Part of a small language model's weights.
Architecture: LayerNorm before each block, learned positions.
MLP neurons of a small language model. Each row is named by its layer, matrix (down: output weights) and neuron, and shows model dimensions 192-255. Each number is 128 + 32 x the weight over its row's rms, rounded and kept within 0 to 255.
A block is one neuron, or neurons of one layer that tend to fire together. After each block is what it responds to, as a language model described it from the Wikipedia text at the highest values.

L5.down157 [ 62 112  94 122 125 128 135  73 154 117 138 159 185 111 118 195  61 104 123 126 137 122 164 163 157  52 127 165 105 123  71 111 108 140 194 127  84  76 177 177 111 131 149  91 109 119 148 107 160  89 106 122  83  83 107 117 100 190 160 144 139 147 104 138]
L5.down733 [155 111 122 126 129 148 172 160 160 137 147 120 106  92 141 141  97 129 103  97 221 172 216 105  59  83 140 106 149 144 127  75 131  82 105  87 142 132 164 102  80 146 120 173 179  73 117 112 149 117 137  95 144 145 126 158 157 152 123 152 155  71  94 184]
L5.down783 [137 133 172 113 118 143 134 156 188  91  77 111 115 105 169 136 159 190 123 131  64 157 127 164 165 117 135 130 112 145 178 118  81  69 120 102 214  94 117 116 110 160 195 134 151  64 152 125 180  87 155  88 111 157 100  97 121 162 151 103 151  77 173 139]
L5.down856 [149 171  56  95 163 112 123  86 107 124 162 146 136 129 152 116  69 201 154 112 147 112 158 148 117  80  75 137 144 122 111 178 116 107  94 172 158 162 157 116 107  75 102 165  83 140  91 120  72 118 108 124 169 145 112 127 155 137  93  91 184 127  90 130]
Responds to: Structured-text word fragments. Tokens in tables, infoboxes and census or stats text: column or field labels (date, Length, Language), were after percentages, and mid-word pieces (Nor-we-gian, U.S.).

L7.down79 [136 127 177  84 113 180 133 133 135 111 138  43 159 166 122 101 152 144  96 167 202 136  79 158 131 165 188 156 107 112 104 108 133 130 123  90 117 100 153 137  90 137 128 139 106 129  73 175 142 111 106 108 131 157 167 175 143  57  88 179 163 117 109 146]
L7.down117 [147 194 155 119 144 161 183 122 123  93 168 177 124 117 120 155  91 123 117 126 138 136 137  89 145 144  71 142 111 119 120 145 182 158 126 159 129  98 129 165 136 100 163 146 162 141 160 107 102 155 225 107  71 151 117 131 175 172 149 147 145  97 165 111]
L7.down395 [164 165  93 158 164 131  89 144 130 143 112  97  89 170 164  83  75 119 112 152 135 147 101 124  72 126 101 169  80 155 136 143 131 104 124 136 130 141 144 136 136 131 145 110 153 135  72 146 138 187  77 138 129 110 141 126 132 153 123 148  76  94 140 120]
L7.down418 [ 91 122 113 160 167 180  78 185 114 120 125 123 135 164  75  86 164  64 149 125 200 150  80 139 101 118 139 140 191 181 211 137  96 114 151 118 161 105 113 169  92 164 115 117 123 160 130  95 102 123 126 152 147 110 162 141  90  83 163 133 167  92 185  93]
L7.down440 [ 95 114  79  36 139 154 160 107 115 152 117 178 124 135 122 143 144 147  55 117 199 110 130 142 110 144  94 120  95 104 115 102 183 165 123 133 111 116 110  78 190 141 195 115 103 125 105 132 122 121  65 128 134  71 120 184 101 108 162  90 141 143 161 106]
L7.down492 [140 201 114 147  80 181 188 132 109 139 138 157 210 133 166 106 168 119 154 162 136  91 117 138 107  60 107 195 126 165  96 125 154 181 115 106  87 146 162 160  79  91 103 162 103  95 140 121 150 128 143 134 184  87 164 149 100 197 154  99  56 165 192 176]
L7.down649 [106 118 143  34 118 123 171 111 104 112 130 138  70 114 149  61 150  84  94 118  82 151  88 134 122 165  84  94 169 123 158  73 149 113 172 108 148 103 106 123 148 113 158 176 142 115 128 153 135 188 184 146 124 126 150 122 126 137 147 173 139  76 158 155]
L7.down689 [181  88 115 122 170  96 119 125 106 124 102 114  80 161  86 132  41  77 155 162 131 107 116 155 134 121 169 137 162 136 120 117 154 120 101 131 139 100 145 149 125 107 141 187 139 182 122  98  92 113 129 143 104 120 170  76 125 184 135 119  91 113  97 116]
L7.down732 [161 124  86 123 134 147  84 152 132  95 151 132 141 106 159 122 122 204  67  98 145 101 175 116 103 191 130 141 114 149 115 158 128 162 142 107  84 133 131 142 122 105  95 125 114  88 132  78 143 178 209  54  86 113  71 167 177 103 135 154 106  50 123 115]
L7.down765 [147 146 171  87 107 118  81 160 175 159 108 144 118  69 128 110 163  92  78 110 119 190 140  88 167 157  99 130 116 155 101 166  80 150  76 112 108  80 134 163 148 142  87 185 115 176 142 159 149 202  84  89 173 158 105  85 164 117 179 161 107  95  88  68]
L7.down854 [157 123 135 174 105 109  66 176 140 108 104 121 157 100 129 115 112 162 185 130 112 112  98 138  98 124 148 156 192 143 129  75 121 168 128  98 136 153 148 152 172 102 182 105 163 185 160 168 131 107 164  78  95 147 137 104 110 160 125 128 119 125 130 133]
L7.down869 [103  77 158 126 118 151 117 177 125  98 127 148 122 160  97 117 139  89 168 169 129 178 140 197 153 144 129 113  72 108 100  95 101  86  64 109 119 107 126 150 163 101  71  99 153  87  98 106  60 120 163 238  81 139 143 133 132 148 135 107 106 114 187 138]
L7.down887 [100  88 184 191 103 183 106  83 157 136 184 159 144 129 153 155 103 205 142 173 107 131 157  83 130  79 143  59 107 193 173 166 152 108 153 164 124 196 141  95  93 112 195 152 117  99 122 132 139 197  81 167  96 103  70  95 103 168 152 157 148  96  81 130]
L7.down896 [ 40 116 170 147 122 110 157 175 123 154 101 155 117 111 154 172 106  87 135 109 154 153 180 145 151 120 132 190  74 131 119 123 120 122 203 107 145 111 200 156 123 132 127  68 155  97 124 200 113 154  92 151 112  93 109  85 114 163 132 120 115 113 147 137]
L7.down1029 [139 126 126 141  92 122  84 134 127  82 120 144  96 118 124  74 122 143  76 130 172  87 169 117 108 138  83 190 125 165 124 149 144 108 140 146 112 122 161 182  80 101 178 113 146 183  86 122 131 128  83 106  96 179 178 103 155  63 146 150 165 104  95 169]
L7.down1191 [127 123 130 133 152 128 159 148  89 193 153  55 160 116 144 143 112 128 108 118 103  81  95 139 113 119 137  93 154 171 134 113 117 170 158 146 115 118 153  85 184  47 118 182  95 103 127 122 125 122 115 110 167 109 147 130  90 156 214 126 112 103  93  96]
Responds to: First-name completion pieces. Word pieces that finish a person's first name just before the surname, often in tables, credits and lists, such as Jos-h-ua, Dann-y, Char-les; sometimes other multi-piece proper nouns like Lauder-d-ale.

L5.down125 [117 170 144 155 134  98 123 158 137 196 128 149 122 101  79 207 179 173  87 131 121 136 106 135 117 108  74 138 144 126 120 152 128 169 117 151 138 170  85 201 113  87 115 170 110  99  67 118 115 160 132 103 171 152 141 107 178 131 139 122  87 109 124 111]
L5.down332 [ 98 223 125 128 171  99 148 127 129 164  98 117 152 170 135 112 118 120 116 145 150 149 125  85 127 136 127 120 131 129 121 160  69  41 120 102 142 116 162 156  80 133 139 193  84  96  69 169 132 128 104 171 111 132  95 127 190 204 183 164 168 136 117  55]
L5.down586 [141 109  80 152 138 164 134 110 139  80 129 135  74 189 129 145  80 155 170 117  98 155 156 140 132  86 126 154  99  99 188 111 127 144 114 153 143 127 114  84  89 114 147 160 106  76 137 164 111 123 132 120 141 112  77 115 141 170 122  83 199 135 114 101]
L5.down1127 [136 132 125 177 139 128 136 156 113 106  89 123 160 160 145 107 177 137  88  85 162 161 113 124 118 107 103 170 187 108  89 107 111 129 175 120 101 102 171 115 113  97 157 133 154 117  51  76 145 105 135 145 155 119 127  78 165 184  99 108 154 113 113 185]
Responds to: Table cell spaces, "over". Mostly the space opening a numeric cell after a pipe in sports statistics tables (| 1 | 0 |); also "over" before numbers and scattered mid-word pieces.

L2.down36 [136 134 164 121 160 139  97 127 117 130 185 143 161 141 120 207 123 100 130  89 145 105 120 119 127 116  92  87 141 131 152 151  81 162 131 166 128 131 184 117 129 142 145 110 170 148 149 111 115 156 158  57 128 105 103 184 135 135 135 149  84  95 108 143]
Responds to: Predictable word completions. Second pieces of words or fixed phrases whose ending is near-certain, often infobox field labels: Veh-icle, S-enior career, United States, New York.

L5.down130 [126 195 154 170 166 119 139 143 154  93 101  99 153 169 141 123 167 165 183 140 113  80 173 102 122 119  88 159 174 126 114 112 150 124  95 104 130 135 112 125  28  99 116 180 135  88 119 119 138  85 175 146 123 104 157 123 162 178 150 203 153 165 170 189]
L5.down473 [ 80 149 134 182 117 150 124 164 100 105 105 137 122 140 164  96 153 148  60 126 144 114 185  94 105  77 155 104 155 197 125  84 115 167 143 171 167  95 134 137  50 150 130 140 141 141  95 121 105 150 150 153 148 123 171 153 152 155 126 150 143 142 120 141]
L5.down1145 [102 105 144  66  73 154 151 151 142  95 177 173 105 132 111 122  77 167 149 123  97 109 158 108  81 120  39 104 156 162 168 109 161 178  81 146 146 193 181  95 139 117 131 158 127 129 118  98 147 111 129 164 121 119 125 126 108 156 169 140  99 168 183 106]
L5.down1252 [130 107 140  82 162  97 124 105 172 119 109  89 123 105  86 136 171  96 127 156 133 205 130 116  72 105 167 140  39 154  52 218 118  96 131 132 115 152 149 123 149 141 187 141 123 144 127 122  68 189 167 145 129  93 110 133 171 101 106 143 131  68  75 101]
Responds to: Inside personal names. The first piece of a surname or the middle-initial period right after a given name, as in Fred J. Pearce, Meryl St-reep, Thomas B-ouch; also inner words of club or song titles.

L7.down11 [128  85 103 147 187 169 115  96 144 112 132 196  80 115  82 155 131 140  91 136 104 100 114 159 129 160 114 153 120 144 109 122  89 176 120 139 119  85 142 115 135 135 114  99 132  93 177 104 134  88 143 134 120 168  74 116 134 113 127 130  93 107 141 142]
L7.down43 [125 153 152 103 144 130 163 159 110 114 130 113 149 142 138 157 149 111 109 178 119 111 130 174  60 149 138 101 106 133 101  99 130 129 121 109  88 162 144 140 180 158 159 134 176 131 208 109  97 102 114 158  91 126 212  90 137 216 131  81 147 121 163 105]
L7.down66 [ 92 182 119  97 134 179 140 143 167 125 111 118 142 114 143 139 142  94 195  62 171 124 112 137 124 103 102 116 235 114 110 111 165 175 139 162 102 143  89 171  65 191 163 137 102  81  77 175 188  94 117 173 107 100 157 158 128 136 112 147 109 140 133 171]
L7.down75 [176 185 114 132 123 103  97 109 134 105 114 105 137 168 164  77  92 146  70 184 101  86 121  90  95 110 104 115 148 157 137 154 122 112 134 133 131 104 157 105 136 177  87 111 193 109 110 124 120 163 157 186 159 155 112 111 117  93 131 106 139 116 182 183]
L7.down247 [152  73  97 150 176 187 116 135 173 146  92 104 114 204 118 182 145 103 115 135 135  87 173 129 117 121 113 131  65 105 172 133  97  93  68  52 137 147  66  98 109 134 173 161  85  87 140  99 130 152 159 123 130 179 148 179 150 106 120 141 127  89 131  95]
L7.down316 [116 167  71 104 164 132 123  96 100 130 138 154 209 101 155  87 168  65  67 132 144 172 111  88 131 120 123 115 157 145  86 142  95 161 178 130 121 160 127 158 146 164  66 146 117 119 144  67  95 102  99 135 135 120 183 140 194 138 135 141 129  91 119 180]
L7.down433 [181  93  69 164 171 157  82 155 126 105 150 104 164 146 177 115 161 145 192 178 134 182 114  78 108  81 165 134 126  88  90 124  88 124 123 121 121 181 107  74 110 157 193  66 138  96 145 116 100 102  96  55 104 143 155 151 107 119 143 107 170 179 150  98]
L7.down472 [165 156 121  56  92 125 134 133  47 133 136 104 120 145 120 131 146 134 144  51 118 118 132 129 138 165 171 132 124 126 178 144  91 140 145 103 145 188  97 119  80 125  94 189 116  78 130 147 161 168 142 104  98 170 121 164 136 110 107 154 164 150  84 173]
L7.down562 [172 177 157 108  81 120 105 114 136 165  86 140 111 140 168 131  60 171  80 126 118 116 122  63 184 153 144  56 173 172 173 132 115  81 117 149 156 106 206 129 135 104 148 120 170 103 119  75 110 174 146 142 157 126 121 132 107 123 103 127 102 140 135 110]
L7.down723 [148 162 120 120 111 150 133 189 138 116  27 153 126 138 121 132 167 146 119 119  54 158 148  98 122 144  98 154 115 106 108 173 115 143 119 122 200 104 109 122  83 116 156 170 140  85 176  85  93  94 138 122 170 102 139 115 161 197 192 188 135 127  99 131]
L7.down846 [133 146 145  93 168 155 146  89 174 123 133 125 129 107 138 105 158  79 128 116 164 145  98 202 162  75  98 127 151 119 137 188 138 158 139 112 100  56 142 115 143 134 206 126 151 196 104 120 124 145  88 143  95 165  68 154  70 118 162 132 163 147 159 109]
L7.down938 [103  86  83  78 154 172 119 137 159 127 149 144 172  94  84 107 104 167 158  99 170 126 127 131 145 146 130 180 135 165 139 110 100 118 153 134 124 168  65 108  84  99 167 114 124  25 108  50 162 123  68  96 149 105 151 138 122  85 154 157  93 124 119 214]
L7.down942 [ 79 112  67 147 121 121 185 125  87 134 122 133  93  89 143 120 102 188 140 117  98 144 168 144 109 154 164 141 113  86 141 149 179 123 160 151 121  78 153 202 110 104 109 164 143 197 143  66 155 111 113 101  83  90 134 123 136 125 101  99 147 107 127 130]
L7.down1136 [113 127 150 160 163 115 140 119 147 173  76 123  93 137 116  90 119 100  68  75 153  97  85  95 154  99 127 145 116 151 119 140 137 168 139 139 128 167 132  81 122 108 132 112 116 155  70  81 135 125 166 143 139 125 110 136 106  83 111  71 129 130  95 135]
L7.down1164 [154 136 106  76 137 118 125  98 135 112 106 116 165 127 109 114  63 106 190  94 158  96 163 132 104 166  95 139 174 180 160 134  87  30 128 139 103 170 139  60 148 122 137  88 144 117 120 138 115 102 121 102 165 104 102 137 177 134  89 105 130 171 111 153]
L7.down1201 [ 92 134  98 137 123  85 164 159  62  79 124 136 132 110 114 140 128  86 128 143 195 113 142 133 134 183  69 119  94  87 103 139 125 146 124  81  99  94  93 172 105 108 200 126 116 162  88 102 122 146 152 162 123 122  71 100 176 149 135 141  67 140 171 169]
Responds to: Stats table cell separators. Pipe separators and spaces between numeric cells in the middle of sports and election statistics tables, e.g. goals and apps columns like 1 | 0 | 0.

L7.down47 [108 101 130 160 140 117  80 164 174 124 135  85 192 127 132 101  68 151 120 122 121 109 120 190 177 174 197  88 142 162 112 143 112 146 168  92 202 174 137 141 118  97 171 152 114 144 143 100  88 142 159 152 174 134 153 143  78 172 199  96 131 104 139 125]
L7.down271 [115 191 103 151 136 132 106 179 152 150  85 130 120 118  58  95 162 115 118 132 149  80 167 150  97 128 157 106 154 124 157  87  89 142 160 141 120  79 123 121 151  85 132 130 133 112 172 133 194 132 116 132  95 168 145 154 139  66 183 150  85 166  91 119]
L7.down407 [136 104 106 122 172 154 112 111 152 131 100  88 147 156 130 144  58 182 117  68  98 154 163 120 152 124 194 201 130 151 114  98 168 151  67 159 114 124  47 158 155  85 106 176 145  99 113  70 113 121 134 182 106 108 140 154 126  94 140 173 137  93 100 132]
L7.down425 [130 132 193 113 128 113 108 135 145 163 146  60 109 102 159 148  67 174  78 149 190 183  77 149 121 110 123 108 140 110 118 133 122 152 195  96 102 123 172 139 153  82 104 104 135  98 170 138 140 143 114 131 128 142 164 157 132  93 102 128 133 122 134 143]
L7.down457 [124 161 177 126 189 143 150 203  81 113 185  91 149 182 154 125 116 140 178 150 119 136 148 139 122 143 108 144 141 134 167 120 138  79 120 131 147  95 136 122 102  85 150 157 147 130 126 154 106 114 136 190 170 110 143  92  68 133 130  73 104  95 115  82]
L7.down526 [182 167 143 133 122 154 179 160 113 112 124 146  56 127  84  63  99 150 108 125 174 137  84 157 121 118 163 111 117 115 161 151 174 102 148 147 138 227 153 137 163  96  97 169 134 108 177 146 110 137 124 148 137 158 108 100 146  85 123 136  91  96 108 160]
L7.down570 [101 149  97 114 166 169 114 148 147 156 100  70 112 142 134  89  89 112  99  80 141 146 156 122  65 112 139 165 177  83 177 160 140  97 145 160 136 138 143 107 159 111 166 121 113 103  96 154 160 164 153  56  85 162 100 135 138  96 138 128 118 134  45 173]
L7.down579 [102 195 140 145 136 170 141 154 148 149 178  46 128 100 125 190 118 159 165 138  76 165 178 176 169 111 141 165 106 176 153 157 134  88 125 141 102 157 136 106 159 112 137 145  60 146  58 141 137 143 148 168 157 132 118 139  90 110 124 158 143 166 132  81]
L7.down602 [196 131 104 187 126 108 205  66 123 104 145  84 117 132 179  98 178 127 116 136  89 145 128 122 127 119 188 116 130 165 180 113 116 112 151  96 170 146 169 116 124  87 143 101 113 120 131  89 116 134  92 114  91 176 145 158 114 128  82  97 121 158 131 190]
L7.down711 [105 147 149 123 119 145 148  91  68 131  80 116 108  83 125 118  91 145  85  76 112 130 115 124 150 163 128  88 152 168 172 119 146 132 123 118 116 171 128  98 141 134 131 158 159 158 108  91  88 118 164 117 173 127 124  83  72 160 167 123 171 159  99  95]
L7.down730 [107 154 140  81  95 120 135 157 174 201  89 156 120 149 126 112  89 100 194 109  98 150 147  99 182 146 180 137 123 111 152 153 111 111 100 157 148  93 109 119 118 207 126 168 163 148 114  90  78 123 108 103 121 105 162 117 158 170 109 123 106  54  85 120]
L7.down822 [ 67 180 112  95  84 161 159  70 132 127 139 112 108 133 110 138 130 125 125 150 176 152  77 147 128 134 107 130 139 122 156 159 122 164 170 131 138  44 176 108 200 118 131 175 150 154  98 176 107 141 141 112 110 120 104 127 124 200 123  69 155 128 153 105]
L7.down913 [139 146 122 140 121  93 142  97 176  89 157 149 106 160 102 119 124  86 137  87 126 116  87  97 108 137  82 106  97 210 176 121 122 132 117  59  71 102 153  87 181 159 131 146  66 111 120 133 118 119 185  94  77  92 147 120 117  54 157 150 125  78 143 149]
L7.down1148 [116 196 136 120  88 135 170 171 109 134 122 141 122  89 134 126  94 128 146 160 136 140 106 148  47 101 181 129 175 153 194 170 111 151 116 138 192 169  58 150 119  72 118 123 205  78 119 143 205 132 139 132 114 112 126 101  97  97 118  78 121  97 109 112]
L7.down1166 [131 154  85 134 138  98 187 170  73 110 122 120 123 101  99 135 130 145 178  95 159 155  91 112 105 138 112 162 117 109 150 128 146 137 166 147  79 118 156 138 126 161 149 140  89  89 129  76 104 166 161 128 155 142 148  90 159 177 126 149 152  91  48 163]
L7.down1253 [139 175 101 119 120 121 120 118  85 112 101  89 160 127 134 121 179  85  68 111 168 131 164 139 133 166  63  92 148  91 153 147 183  90 140 164 144 118  49 157 102 118 116 159  98 150 163 171 151 116 167 152 183 145 172 144 130 100 143 184 124 104 130 129]
Responds to: Country and nationality names. Final tokens completing country, nation, or nationality names, such as United States, U.S., Nigerian, Colombia, and Hungarian, often in chart tables.

L5.down594 [ 58 175 193 131 103 112  85 133  60 135  70  76 117  88 129 119  99 169 130 142 137  67 114 144 102 150  81 135 107 148  94  92 144 133 139 140 145 165  71 106 116 118 117  77 111  81 105 179 113 100 146 177 110 134 118 100 153 148 154 122 110 139 137  86]
L5.down843 [193 154 152 137  98 114 139 202 152 111  60 117 123 155 102  56 146 107  98  89 153 169 101 182 108 187 183 135 141 159 163 108 109 152 135 124 157 103 138 140 120 119  99  97 108 114 138 119 141 112 117 131 201 128  99 115 118 131 119 114 151  81  85 100]
L5.down954 [ 90 131 193 120 109 117 120 151 168 156 152 133 132 134 141  61  53 122 155 161 119 154 174 142 140 163 172 166 173 134 158  99 117 109 173  81 112  77 119 102 102 133  70 100 133 154  91 114 171 145 105 123 159  73 138 182 116 123 155 134 135 177  76 136]
L5.down1093 [103 126 169 191 131  82 117 160 137 144  82  84 123 189 108 175 153 165  71 104 194 136 148 128 177  66 153  89  87 107 100 148 101  95 138 109 170 135 108 147  89 121 107 117 171  99  62 143 107 140 135 169 108 130 104 167 157 122 110 135 180  48  62 182]
Responds to: Part-of quantity "of". "of" after quantity or part words (majority of, most of, number of, one of, racial makeup of), plus blank table cells before vote counts.

L2.down981 [101  92 117 179 144  38 113 155 104 146 120 119  77 122 111  99 113  60  86  75 109 170 139 179 181 144 139 109 108 101 133  96 167 125 121 157 129 144 113 149 115 162  82 113 178 123  95 141 157 158 180 136 163 143 148 124  93 106 123  90 149 118  87 143]
Responds to: Table headers and word pieces. Table column headers and cells right after a pipe (Record, Road team); mid-word fragments (cons-ensus, att-itude, ind-ependently); and the group nouns team and members.